{
  "n_layer": 14,
  "d_model": 640,
  "n_head": 10,
  "n_kv_head": 10,
  "head_dim": 64,
  "d_mlp": 1280,
  "vocab_size": 8281,
  "activation": "gelu",
  "norm": "layernorm",
  "norm_place": "pre",
  "norm_eps": 1e-05,
  "positions": "alibi",
  "qk_norm": false,
  "attn_scale": 0.125,
  "bias": "all",
  "tie_embeddings": true,
  "parallel_block": false,
  "init": "uniform",
  "init_std_qkv": 0.0219,
  "init_std_o": 0.0219,
  "init_std_up": 0.0219,
  "init_std_down": 0.0155,
  "optimizer": "muon_variant",
  "lr": 0.0121,
  "weight_decay": 0.0098,
  "lr_head": 0.00453,
  "grad_clip": 1.0,
  "warmup_steps": 200,
  "schedule": "wsd",
  "decay_fraction": 0.71,
  "decay_shape": "linear",
  "final_lr_fraction": 0.05,
  "batch_tokens": 131072,
  "seq_len": 1024,
  "doc_mask": true,
  "train_tokens": 1261000000,
  "steps": 9621,
  "dataset": "wikipedia_en"
}
MLP neurons of a small language model. Each row is named by its layer, matrix (up: input weights) and neuron, and shows model dimensions 416-607. Each number is 128 + 32 x the weight over its row's rms, rounded and kept within 0 to 255. Numbers have three digits each.
After each neuron's rows, "fires on" lists the tokens most often at its 100 highest values on Wikipedia text that the model never trained on.

L2.up866:136144082117165185160154127140153101145166108073135125161069087086078130079136159130152110127126113173145107078202166049158132123160183181152091133136103089134174141111123114119175123147117161162154155109128157155141100142135148163113144098091068121131132135123112164143086106157154113084125116104081099099134096172142133132140167116099134172145132164065029155078154172112092126095097153132132090139183119159112106114113160181134108145181131172156174161092148130059154108132148076075093194146167136132148154145125112148141083049099150139104130157098067144087102177145105135096
fires on: "ris", "at", "f", "is", ".", "hol"

L9.up523:097136127189108173160173161063125178126175146139170132106098126182086139132142174091160138092167140165142148102120112092133161088145119164102075135139075087124150134105144134201137107140085111091122144125134192125145148096088143076101054131065158149105091155130104113134188079118122128142117149106184049129161156134100121180138148117169156135170180133194082142147119087129125134112125110153086123124138071128175033195177145063127142148116128167092156110159131151144148109058115144099144094140185147088138162119106129132121128078114148175140092133112148122110098157145108160117
fires on: ",", " R", "r", "R", " E", " r"

L4.up108:107152124142132106086142141107124159077097135084157118146131117116129124112159131126168092108090145108135157182088136131126146128161074096064194064165117078118159107159132129147107123110137081170135118163107135174141178122141159102094136140123126125132110105151186140136121172184123140093204223144058200107153131147138144164109141156181129123159127115146122097142149123137158179137105164118047156163097134105174144075141150093108157145146157173190124090145134148157116070147155112127135116068109155140167121172185071146092148181088108167149177148099092151137161103022125143138
fires on: "in", "al", "i", "u", "ind", "a"

L4.up1054:094087097170093193104088117116152094104160152133096143108110144132132130112130149159131135131155146100106110143159131109127127087096171129121090157149118088142109095149154127116133134090130141158128153186097091145118168100132113153193119169138123102141135151088105193092124131133088166150170089132079135126136118081119126087076138142144138072117154156164079117153117182152136068182151102145095170121111082191146126170135082137151175150099157138083103136169153113067104100172129133130080064075151164112139134154146132169173071094150121082115152144146177173060112099132154084144
fires on: "ar", "an", "am", "av", "ack", "rich"

L2.up584:033133130123148128064132167151090117119124188065149184145119105109111142102131144117148118127151123092110153170119083123116129115151149098105089217122075075051146152143157109179119164096084184128155206105088096122144105115140139108113101080119147157103112200113156139170087155111151189112160180128085194069143163122102116103145128140183144045157123163118083135096143151175133120072116136115056136109162086106124111100169153099158184076044173086138095148107076143114134149108215162173166152046071126072141170087156125118117123168090147094133148123162159147161142122097128123136
fires on: "-", "al", "–", "i", "ad", "ign"

L9.up1141:139124104108062158114115077170143140057140127131081086138138112090140096092149165105090148122111152097059128105104104138168148157099168172115111080147101156123167132125215134145177166122114117143069126072117146121103138087095123120139134136192055206140167135089112143130117125098111184111135142129153076126086156116153155081132074064076191239182127110136119111121142162112102141117088109142121057184102114152113138123161123082196090110159110119095102135123102093111104094161108158145131170133118131124112139098148149164126100126157138118144135160112119109144126133138132179080
fires on: " G", " g", " M", "G"

L3.up582:154119174137097113117160144115174101119096149089110114081086128116111154090139131106096072158144140098125128118126182142146121077133145156097100127113163151121150159087152139118164111148171160094158114143145191104173160127155122092188188199122113097140170116104102133128118109102158122130174187111183121173164107124113121167149147103113076097143093173115104113096146138073168081127147154138118128190188207134092112117119092118218129175166069139077183031132092093146141089156178202084125157121148047073057161115133156114115121178183124096115100132096104121037092144101177135145
fires on: " | ", " or", " and", "; ", ";", "'s"

L4.up1113:143152132078148112112130152125071067109128078142074111105134118087131150085095086144144127152156186142122173120128144131127150127077105127115176114115076177119097157146172123110050105070087132051095136131084126169098130087084157144166096147084110171183168119130147123114134161179164147113132119115128158142105136139072145069102148121079098122090043102178107093091102171113137077139126116131137156146214147131071157161152179136109161066164193081090163185183131119148074143139160139128108100147117146159181199148113180143125142095104125112091183145059132075095109088130093112130
fires on: "p", "ter", "tern", "g", "le", "ver"

L9.up1094:115096106084139148107176036105069110108092103082120091156151126130095122022128123121140097102120151176083157122143119117118073125069127130139162148154140145136147096114129171191155134040135139164112077138094095128098162107113147071188129126184138177156142178158058197123106137113076100082131125118112158179116136186172123070089147112115123199158124188080136179139144062089108100116100089078108206156135142053194130123228094111086089123163108102140090137186138091078111162127191125168142102111089103083103103071076131087102152150120163174178186173083128146123140105117114187090
fires on: " G", " of G", " Art", " | G", "G", " Val"

L2.up84:094102188089151186108096142139157143107116127134089126125140163062133118177151118115154103115114087094056135098084186084114120160166143135090144116125117081119116125139126137122163120152146149130075172151125130137173121131116127149171101165155095135132126076094130130171133083110140125135138145141144056127147063137174153161131162130152148118159126084142173160169087126125168212108105139139085161083125113140095086073138114047144160094138210081129146155160176107132099096179162132137136063158100169108150091222112148090179153154143084138112177116137120160178125131063148140106
fires on: "i", "ec", "u", " years of", " follow"

L9.up1207:094122118130138077092097092095115059145123160169137175163125097148152132080131110100185181084148130111176180112169092093174180139142066150121084140168136146162161113129137110123188141105083070057088103101141078137147106168134121136149145088105144183154099121110124130142145116078100148072123157100144115189132123127109159148091142122165185122133098214138077092149084181157171113128104148216105156125173148066127151130130132116146117146149077078128155170084154140136136080124158116164159192121154057123167165096090032134148113222131106152101172035152158160129124138089185111128
fires on: "s", " Al", " | Al"

L5.up878:132207158128117113118064130179114066126153111124063138143143124186200116103107140093144148066153148119135138150138155149120121128119177122181120141168144158160178092129160099185134083101082160130144080122150140107146165117130126089141185135156109132146119128059087122151095109113099113133151127095111123204120176101137115134048084126041140130121139146128071142141123187146079105160138173126101105133101117109132167142097116062097115158097135115124100130126123126081128090124115137097094137156037152144128159135112136125150135132137161114126068163160145186172121160138190104071
fires on: "um", " v", "n", "z", "ers", "ro"

L9.up766:148094076185133111082126178201107137189097110142116102148116134175123141163138166123163085160138158151151117158135135119148151118094160122130090131128088105135117104094162157136055116140117108166164112109059182114142085174078130118138138187152185163076129123102123142082113134107083191138096148156137115092070116115129110159088110223066158180193162149140124152139133136132175156170141115107107101115129086112144117156092129058092093155132128068114169065148141133083109112120131093117178114098128186121146164149146158095112163109202184132143168170120104156134192116129129037135
fires on: ",", " | ", ".", " |  |  | ", " | ."

L2.up1185:158123103110139171131131152138133091102166065140155131174146118121147139130174173098142118131090150085099221150138091169115103133101095128130103100140162101139152086167106166136076082139084112169139090192066169104110183132132128051080073145104160056116063118147151112102139155100136147163127092126115125169126101076092181101045161132160088151146153159124123083116099156111080168080057144112123103110168122138157182128091147123113113105079140102147141140123127087144126171128137145246160111136108206138167137099108124143062109123102125142158093143157117151076134079137103114169
fires on: "–", " $", " where", " £", " |  |  | ", "it"

L9.up956:118137154149119193106101131089094145106110112098158126170104091144156105112152096116162101109154128126135120157163165130130108123135143094098103097082081130153178110142100197142136160114120131169118167111149170115157133166095098116123153120138099156126106154119113138050107176151098121127173106128173099194121101126131143137136155128109176115180123128151152137095144093135114119150100088171163158123170056072167094124145137153163074160091143109178141069138134186111074127094110147107196103120179108154155097154095147065112121144138148097128133110086093114095111171094123099121
fires on: ","

L5.up731:155111087123095116117132153148124065104150087150150122158137120135124164105088112126123154113138160105117129117182086144114157106121116158141122070152112109159128156127150173161118136189153150119154108144167131104050120151145116104172102134172115206086144160104125161145089098091168174112145090175115182184071141160139106144066105137136167145077174120108073112170091137176168206160160158157090122107118119098124158128153157124143133171126056107187130121159106089096138133074181097126150220145126090113134124074175102151150142120124087097113133174101108104123158107103109113134
fires on: "a", "s", "ros", "\"", " Ba"

L3.up150:106138175110212105117115114139170096091133102163109113126138172144134160084124119166200097181105217138149146142133080095090117155101143126177107123143117109079103073203156161182087175135123091130102145118102121164156146141096126169178133106135141152149136133136122115089170071115140096150173110196104128055162074110095050087176113124117160134145096137154132113147134153082068128144140079105126189104120151145140112151111156169182171135077193099136139188120200122113122053105096106140164076128099155147199147109109145165140170147098158103106116113079089101118154180059151158152
fires on: "n", "ic", "g", "le", "a"

L2.up1134:120157093154146106141106158089149153180175155130167118112139034085181158123139120160132101132131142136116131160057133123055151112100145087116110167093064106117096098098132125112075149119099171105160113191141145096120102183175161151127113073140146154104127116160099165148129200056145122118108155142110079151133117095105130174091092123082146141079100153177091114076100113089097163120090102216118065138133114122146133161137090079155181103137077222116120167145110145144156181145124209162112109091103136108132181146142146144095168179187115126117158140156088118089165183106125153091
fires on: "um", "aph", "H", "am", "ip"

L5.up103:116141074151062201082115111091166182122109177166063123169163161177135094204114122117120135110135117145097151178110109176151117084102113096098087148163087115126130162137129144118058092119136084136109094122106133099130123117102136103084091095132137112210036108086101152126088145111123061171104158146123146167075124146137081123077180128129132059221170150102145151138142151092130117122134080079126104150145120084184101148115151138133149118107120086153092114134158119124121159085144124172141104110196075117114124134169160166163099138178183118100104165097101096121137068138110077157
fires on: "á", "'", "ve", "'t", "ists", " have"

L4.up1177:116066115088154097197142099131087124108118131118128179109126138150100127165144227148121145112089078072155135106124125137146166139168158163117134124157144115109190112167098138143120120114108153139156070150143184087147087157154182166132050151098087149097108171083167203119084131136183136141139163055126079162092105138094168136086140132133191151181144091140124113063080155134162106130113118123101077160134084112132130142117114125128142116082132147159133106101154170157109081164122087068130161107137151099140084093129155159138132081101139162154185119160133169145078148123148105127
fires on: "\n", "\n\n", "."

L9.up209:203145155111138141068056101167157104168106161104096178161063129184195153081158137116088111058119150118143221103158088145132175134137093132156055120122119070130130124178100125171107085108132158080139137115142101146088123145119121159106088168102108132140125140159127114129132139134142163109111105143101135162181111112127095052107137103165133133126099120126121146115128127161143126141106165160123152107154136057116121154139129118162173139124099121078139053155098126188167130104131092119135177141102090108138152117147109108111065191159132091087177073148141119120111140120138124085
fires on: "s", "es", "ing", " shows", "er", "ers"

L5.up74:111118108177151160110182093071136126146137143111053137106126177130129113138116126095182087135128140149123093147114120017069148131164199136124182179162123112099111104161141118139128106131066171156203130133111160121132139119185113131156094120093083140156135141167090126093124174108159099077111118168151102109140109062096131124095091087149111129114074097096084169056096193161092130157126137123144153141095178121132195139163175157134159112159111113151178155145106112154113118139073145128107074124131144114138158118083123090106180181097098127140146132154061118164104121136170081133
fires on: "um", "end", " over"

L2.up679:004161127175091104106136163070128118136098156163159099138126185144112154124165142146113119095114137136110099109102077125108155110120171116125131144158110098118112151157147100164163127149124149117134160108110095159108115122123157124132191067134154124124190134128106134079102145080125116144134149153196110101201081103150090124097177146160140095124152155075159119133060099056135122150066102122161132109091088065081180156162145142129114140087137135140135048089121112075157125132126126112141147127141130117147118135136088142150125186064209102104157136070143117054151134110091178124
fires on: "av", "ing to", "ve", "app", " | ", "–"

L3.up381:144090126156103111127099149183209113134121130179090133138117165090139131131089136145145109118111108106136153149139124107120088112169093125088187167103145109170111026133200156114065104110106077068164157111106161105143154144143000103105176108114099128157103178109172125156164121160171127093153133162157025117134117138093076132146119095103162138191161120097127066066118142047149118162184166131136102125163194152111147116160174122128100097193082125131076175124197088129078069164106112207077089086118153111154130136124151076165092145091081145153159137084059113177113134139080099089
fires on: "an", "wards", "ron", "ed", "res", "'s"

L4.up858:151093174147122130188148147109112142118133145092127131178078142148133124098115058147148099089162113122109130109190172124130131131129160076083120145134171120191205108145122073158094115157182162103125122122072131160141147136134155138138088097134175128185159169140136201074131148138110129130146123102106137175151095160150197158170092123087155085164132107095109136112171181124156074145082168135138117161095163065206151073095134098133075148131103150169132096147134086087138105190197166134122135193144127173051155128092123097080089106143201120088118146091132120126117113121107146103
fires on: "-", ",", " and", " to ", "k", "-c"

L8.up1174:085138183106086145148089188162138108107160107132137123152174169169187121076156152131152145104140155093169074102131124088057205089110148159147103052113056109150139204096138128131157150191154105110123102189102136080123128145138092127150162143102139091153160182095079162076094126105185141094144058132171099152108110117128180138161134217179155159088119193112129166145143112110143140105124113139127150166135121077122150078119161065078144140103099151188132093111130158126142102109152188083112141113149147163190152141138070182108146129116105108155134143093101098149100134064128126119
fires on: "s", " H", ",", "-", "-s"

L8.up989:188180150175152153115124136100068114081115062117169147154163097119123104071093085131083182149163095116112095088149147086097139139153147149140164075144103145092140120101096128128168101125069076131132119111165158132104137118087164120120097162121140137084136062133090092109094199151119112135125083094133131158094121090119156116118163110125117125191133110079163092152109105105115155108110085140135152157181094122130152175154134135148095089090141165126101074144153099146134147180144143125087212089121122172173148086140129046115102170135168125119138121117134081109156196134194107081
fires on: " the", " a", " and", ","

L2.up868:145151103129119155124157116163149096159105110133148114188060103089150132101210137083157152204208149158066133168117169102185163093168115149168135142118119083139136201153116067125172119138099162144126093136159122156123181126162149137141112133097110098090128143117116152168127192155129093179110127126144138091126151105108122124120161171166209054128169132130155135064129112127142124156156143136092151099118135158143140061114114070125104085096151108145127147183115120137141104099142201083121134145075171110125124095155096183121154140121153124107126126124145140106135159196138142148
fires on: "-", "i", " and ", "/", "rd"